config = dict(
    tie_embeddings=True,
    grad_clip=1.0,
    decay_shape='linear',
    final_lr_fraction=0.0,
    doc_mask=True,
)
MLP neurons of a small language model. Each row is named by its layer, matrix (up: input weights) and neuron, and shows model dimensions 384-479. Each number is 50 + 15 x the weight over its row's rms, rounded and kept within 0 to 99.
After each neuron's rows, "fires on" lists the tokens most often at its 100 highest values on Wikipedia text that the model never trained on.

L6.up2051:49 44 50 43 65 23 41 37 61 26 25 55 51 47 40 67 47 22 51 48 40 40 82 55 84 62 56 29 77 68 53 17 73 56 43 74 28 46 76 51 56 35 60 55 40 65 27 53 82 54 80 57 59 43 14 38 53 48 46 72 32 53 64 39 54 37 57 48 45 46 40 17 57 41 77 64 47 67 42 38 48 52 88 51 67 34 80 40 46 72 58 46 53 83 54 79
fires on: " |", " and", " &", " of"

L6.up890:90 30 44 50 18 35 29 39 56 58 57 32 69 41 34 52 40 35 40 29 63 62 34 52 30 68 48 46 60 70 65 76 43 66 49 37 59 56 66 52 54 53 06 78 35 36 52 78 68 30 49 64 40 70 84 51 46 58 50 38 27 65 13 28 49 51 49 50 58 58 72 17 50 45 28 59 49 63 97 80 34 41 36 35 69 70 42 55 57 36 62 43 45 66 45 57
fires on: " in", " of", " studied"

L6.up1616:69 43 49 50 48 54 69 36 46 55 54 49 44 58 78 72 39 37 25 26 49 49 60 45 40 50 46 67 48 26 62 64 62 28 57 25 40 41 49 57 40 49 41 54 26 43 50 39 48 54 50 36 52 28 73 21 71 70 48 23 37 33 41 52 64 46 49 39 23 71 53 43 30 17 34 40 27 58 63 37 64 64 38 29 78 54 69 37 44 36 11 21 33 38 45 93
fires on: " F", " R", " as", " |", " L", " K"

L6.up1798:76 53 50 39 57 41 52 41 57 38 47 58 36 58 24 40 58 59 67 54 45 33 68 52 42 49 48 62 48 39 43 61 57 59 43 51 31 37 45 50 51 49 73 53 60 47 34 33 45 53 59 55 19 66 33 57 28 24 49 43 35 39 57 58 39 53 56 53 35 49 58 60 52 80 38 42 39 62 58 42 52 39 42 64 54 43 74 24 51 51 60 33 31 42 45 49
fires on: " of", " |", " from", " to", " the"

L6.up1690:52 50 71 36 38 51 25 49 44 54 73 65 50 48 63 49 57 52 52 38 80 48 47 55 46 62 79 99 26 25 37 59 39 45 57 60 58 35 46 91 27 47 78 64 59 62 52 44 20 68 47 61 50 65 68 39 45 32 51 37 46 33 60 65 42 62 71 58 52 39 66 59 74 73 50 68 45 56 28 65 56 43 78 59 73 56 32 57 43 44 35 39 24 64 40 44
fires on: " the"

L6.up1675:38 20 19 45 53 65 36 32 60 39 54 42 09 34 50 76 23 69 19 55 49 52 55 37 41 51 63 54 55 58 51 79 53 55 44 55 37 72 56 42 53 64 32 38 49 58 69 60 51 68 35 34 52 61 57 30 41 56 39 46 73 67 42 44 47 46 38 82 58 51 62 51 46 10 51 52 46 47 70 35 36 30 47 45 58 71 43 40 73 41 57 54 66 72 27 43
fires on: " D", " J", " I", " d", " G", " and"

L6.up1078:29 53 63 45 31 53 53 63 65 46 27 60 70 33 58 74 44 53 27 48 72 37 53 72 66 62 44 68 60 50 60 64 39 37 66 77 55 59 61 72 87 53 40 36 51 74 29 61 43 74 65 46 65 29 55 59 34 54 56 70 51 34 16 39 62 40 67 55 64 29 30 73 63 64 31 82 35 33 75 54 36 61 45 55 58 59 39 41 17 74 59 51 54 58 45 78
fires on: " of", " the", " for", " C", " H"

L6.up205:67 65 69 56 55 71 43 41 60 12 56 69 74 33 49 53 51 48 26 56 47 41 50 33 28 70 64 55 25 34 59 80 71 63 52 36 41 65 62 43 83 61 36 58 46 15 41 45 61 28 56 49 60 47 58 51 57 56 48 51 52 44 39 47 67 72 50 79 51 74 60 51 52 26 55 36 39 64 52 55 54 54 38 51 49 44 47 57 62 49 28 29 47 71 65 49
fires on: " –", "er", "ón", "o)", " -", "ison"

L6.up1349:73 39 69 81 60 50 67 60 36 43 53 62 51 32 57 48 40 47 38 31 48 44 56 69 33 82 49 45 46 31 50 31 55 57 56 71 56 51 64 50 53 62 84 48 55 71 71 66 50 50 47 31 41 60 55 51 58 64 34 31 70 28 66 39 64 54 22 55 58 25 49 52 85 37 70 57 37 73 58 65 54 44 39 45 50 47 49 52 26 30 54 64 39 43 39 68
fires on: " who", " which", "),", " He"

L6.up1099:50 51 35 48 11 30 06 43 67 51 65 59 36 23 54 49 46 35 69 28 55 44 51 56 43 50 88 65 63 41 72 62 78 74 44 52 27 46 45 68 99 44 63 60 55 67 46 60 45 25 40 50 52 21 46 48 55 42 33 50 40 44 27 23 53 44 67 61 34 54 80 41 57 42 48 64 57 65 89 57 62 34 58 61 39 31 74 25 53 68 35 51 51 36 59 54
fires on: " his", " the", " its", "'s", " their", " His"

L6.up1072:52 50 40 33 59 41 42 67 32 31 54 53 54 73 42 48 58 49 52 36 36 38 40 62 57 58 53 64 58 56 62 72 30 47 48 71 44 49 54 79 65 42 43 56 37 74 63 47 59 52 62 61 33 52 66 48 68 64 70 32 53 59 60 67 64 45 78 36 66 56 68 71 22 53 86 47 54 42 72 46 40 38 59 54 62 63 28 47 34 84 42 32 53 65 41 60
fires on: " first", " a", " late", " by", " for", " to"

L6.up1033:47 22 73 69 65 09 25 61 39 58 56 47 66 28 48 52 49 56 48 39 64 43 43 55 45 45 11 56 40 69 27 69 36 81 52 68 47 17 61 40 48 31 22 37 64 48 54 66 57 56 06 67 61 69 33 30 23 48 28 52 56 38 34 59 43 67 67 71 38 35 20 67 56 33 30 32 51 79 43 69 50 29 46 64 55 25 49 57 80 57 48 13 50 33 44 43
fires on: " —", " Home", " pm", "ing"

L6.up157:31 30 86 08 55 43 50 43 22 11 80 52 52 46 51 45 53 54 64 44 58 44 44 37 44 53 52 62 57 59 50 58 40 55 42 66 57 42 69 59 74 76 43 32 49 52 57 61 67 19 56 78 50 60 81 34 48 34 34 54 27 43 34 45 43 37 63 58 62 77 72 46 64 22 62 44 53 62 62 72 59 29 24 62 52 58 25 26 57 42 50 44 40 49 62 20
fires on: " for", " of", " and", " to", ":", " Free"

L6.up1085:57 36 64 31 66 42 40 68 61 29 51 63 58 44 40 71 62 50 46 32 41 46 61 46 41 64 42 50 14 41 73 24 29 80 80 66 39 53 55 41 38 57 52 72 49 30 62 43 32 53 30 60 58 49 63 37 52 81 59 33 51 30 45 53 49 37 72 37 59 58 56 64 26 36 53 27 48 56 86 67 42 50 36 41 32 73 50 56 47 44 47 30 41 65 40 37
fires on: " |", "-", " Formats:", " –", " -"

L6.up192:51 32 55 50 37 38 70 38 43 26 43 55 27 38 57 27 67 51 89 11 28 56 19 49 44 49 69 45 37 30 56 45 62 55 75 57 31 57 34 51 71 35 39 61 58 70 58 89 68 71 48 76 43 66 14 33 40 56 42 59 57 53 52 38 38 55 50 61 66 31 44 44 30 26 42 31 24 54 48 38 61 63 48 62 61 52 41 62 72 59 34 74 45 39 41 50
fires on: " 31", " Pl", " pl", "l", "-l"

L6.up1990:55 70 52 43 32 58 43 70 47 46 57 72 71 42 50 31 65 41 60 56 59 71 48 37 39 63 47 59 28 63 70 52 15 58 33 46 35 72 38 21 63 29 43 30 67 52 45 38 75 54 80 82 28 63 66 41 06 74 62 42 48 80 64 49 66 46 34 42 48 27 51 59 61 22 61 36 46 68 43 44 43 62 75 69 43 67 38 40 46 60 63 54 47 72 20 68
fires on: " the", "\n", " a", " first"

L6.up797:66 48 61 30 30 40 61 42 34 65 73 46 38 42 56 72 44 61 33 58 47 44 46 32 41 53 62 60 48 70 72 40 36 66 02 39 48 56 75 66 76 27 22 63 32 51 65 60 49 54 18 59 40 34 44 41 36 51 75 73 52 62 61 36 61 54 72 60 32 47 66 67 32 25 26 53 49 64 81 46 24 41 75 36 65 49 71 57 52 39 59 59 69 26 40 56
fires on: " his", "'s", " His"

L6.up1809:46 01 34 72 76 34 27 49 50 53 62 33 21 47 30 59 51 51 73 39 22 21 46 37 46 54 53 56 58 49 46 58 73 52 61 40 20 70 51 54 35 61 34 87 53 44 42 27 70 47 36 66 56 49 38 61 47 52 43 52 54 44 46 78 48 16 43 73 68 35 60 56 66 36 35 42 46 43 57 70 55 39 64 50 75 40 47 23 50 39 82 69 57 69 24 55
fires on: " H", " J", " D", "G"

L6.up873:62 26 80 39 66 50 76 71 40 65 55 33 47 53 29 30 43 83 37 60 51 74 62 51 44 43 78 59 68 61 68 36 45 38 47 75 71 61 39 57 52 58 68 64 17 44 09 48 50 52 44 61 45 47 36 50 18 59 52 46 62 54 59 62 73 32 42 52 42 41 67 56 42 64 33 80 75 59 63 31 44 28 33 48 49 63 68 43 52 72 51 35 60 32 63 57
fires on: " was", " is", " are", " were", " Lu"

L6.up1337:48 53 54 76 51 47 65 46 29 31 49 46 56 47 51 08 57 24 66 40 42 52 40 37 44 57 52 64 47 17 68 60 55 73 77 58 66 50 46 56 40 30 43 31 57 42 56 09 71 63 71 75 51 53 34 67 37 48 45 43 44 39 28 30 41 49 59 67 76 24 38 43 12 40 60 50 56 24 48 43 61 39 39 39 73 70 48 34 59 56 44 37 37 63 61 77
fires on: "\n", "b", "-b", " (b", " \"b", " \"g"

L6.up330:56 32 60 38 47 50 20 57 62 36 37 58 81 34 34 53 69 35 52 56 60 55 51 51 79 59 47 70 56 81 69 44 45 55 34 50 43 62 52 36 53 43 27 73 60 67 45 49 64 29 33 57 46 64 39 44 52 69 32 61 38 24 42 53 42 44 52 60 22 46 40 36 62 62 48 46 54 48 55 29 43 70 43 53 48 59 33 51 37 57 59 34 44 54 41 79
fires on: " of", " in", ":", " |", " decided"

L6.up558:33 52 67 54 42 29 39 53 40 35 49 59 40 44 61 55 70 43 58 68 52 56 45 59 45 35 41 58 40 62 60 57 35 61 30 57 55 46 56 60 56 54 50 26 39 65 45 51 48 57 55 69 44 66 57 49 26 46 40 69 55 41 52 58 42 40 68 49 53 40 52 74 18 41 24 74 36 46 27 69 51 59 52 26 50 57 21 63 56 71 90 35 60 63 59 39
fires on: " and", ";", ",", " or", "s,"

L6.up986:42 86 30 62 63 23 60 50 12 31 82 31 48 56 55 49 54 67 59 69 26 58 23 53 64 45 55 50 35 55 57 63 25 14 59 60 51 55 59 65 52 71 78 87 38 35 46 18 44 16 76 23 55 88 46 54 56 60 35 65 63 54 47 37 55 70 43 78 54 22 53 48 27 41 36 68 64 31 54 38 65 46 31 29 43 56 70 61 42 34 74 44 43 30 06 55
fires on: " public", "c", " |", " Public", "ac", " private"

L6.up394:27 62 38 62 43 43 21 25 61 20 76 58 41 48 53 54 47 52 69 51 36 56 74 91 42 54 65 58 45 61 60 49 35 55 59 40 45 64 41 21 46 48 52 56 22 35 61 39 56 38 36 66 43 47 54 48 41 64 35 53 62 66 46 70 46 92 58 21 41 51 18 58 50 55 56 51 54 25 61 32 49 63 44 36 53 61 64 76 49 34 32 79 48 28 64 60
fires on: " is", " are", " has", " |"

L6.up2477:65 32 34 47 51 37 44 53 22 56 75 52 32 26 72 33 76 58 51 39 47 45 31 49 16 84 24 50 44 49 75 36 44 48 49 61 21 53 60 49 72 31 48 93 67 44 55 31 52 48 64 66 31 54 46 36 61 82 34 44 48 80 46 60 29 46 45 54 65 04 52 63 45 54 42 81 50 66 51 82 63 31 40 38 53 15 40 63 53 38 54 55 39 36 27 61
fires on: " who", " named", " to", " known", " naming", " their"

L6.up768:54 34 72 52 50 47 26 59 49 40 46 44 73 42 48 52 65 56 73 59 64 59 60 54 22 38 61 33 35 46 49 53 41 38 91 51 71 50 49 36 64 35 55 70 55 43 64 42 77 35 51 61 55 71 44 33 62 81 57 24 70 34 43 49 43 46 55 56 69 16 41 20 70 12 42 51 64 49 52 59 40 41 60 64 35 70 37 39 46 29 35 65 55 45 81 58
fires on: " that", " they", " you", " who", " which"

L6.up1515:34 88 47 32 48 67 45 61 40 61 45 63 56 38 48 37 39 46 52 57 44 60 42 37 49 43 43 67 56 42 31 27 39 49 53 48 99 52 39 38 51 64 39 42 55 39 58 49 37 77 36 59 44 51 45 37 39 65 18 70 58 58 67 74 58 16 38 47 76 63 47 34 39 27 55 44 30 49 26 57 71 59 46 34 45 80 47 48 24 40 74 21 31 42 64 68
fires on: "'s", " and", " &", ",", " et"

L6.up2333:40 52 52 43 66 74 42 26 41 53 40 61 44 64 62 52 64 37 44 69 18 49 86 64 51 46 25 32 33 76 63 28 23 41 57 50 41 46 65 49 50 37 44 50 47 41 65 22 42 70 64 61 40 31 44 48 55 66 62 76 43 22 83 57 55 72 42 32 25 51 66 30 47 37 45 59 36 59 81 21 36 56 49 43 57 58 49 72 47 41 29 49 59 41 47 55
fires on: " |", " ", ":"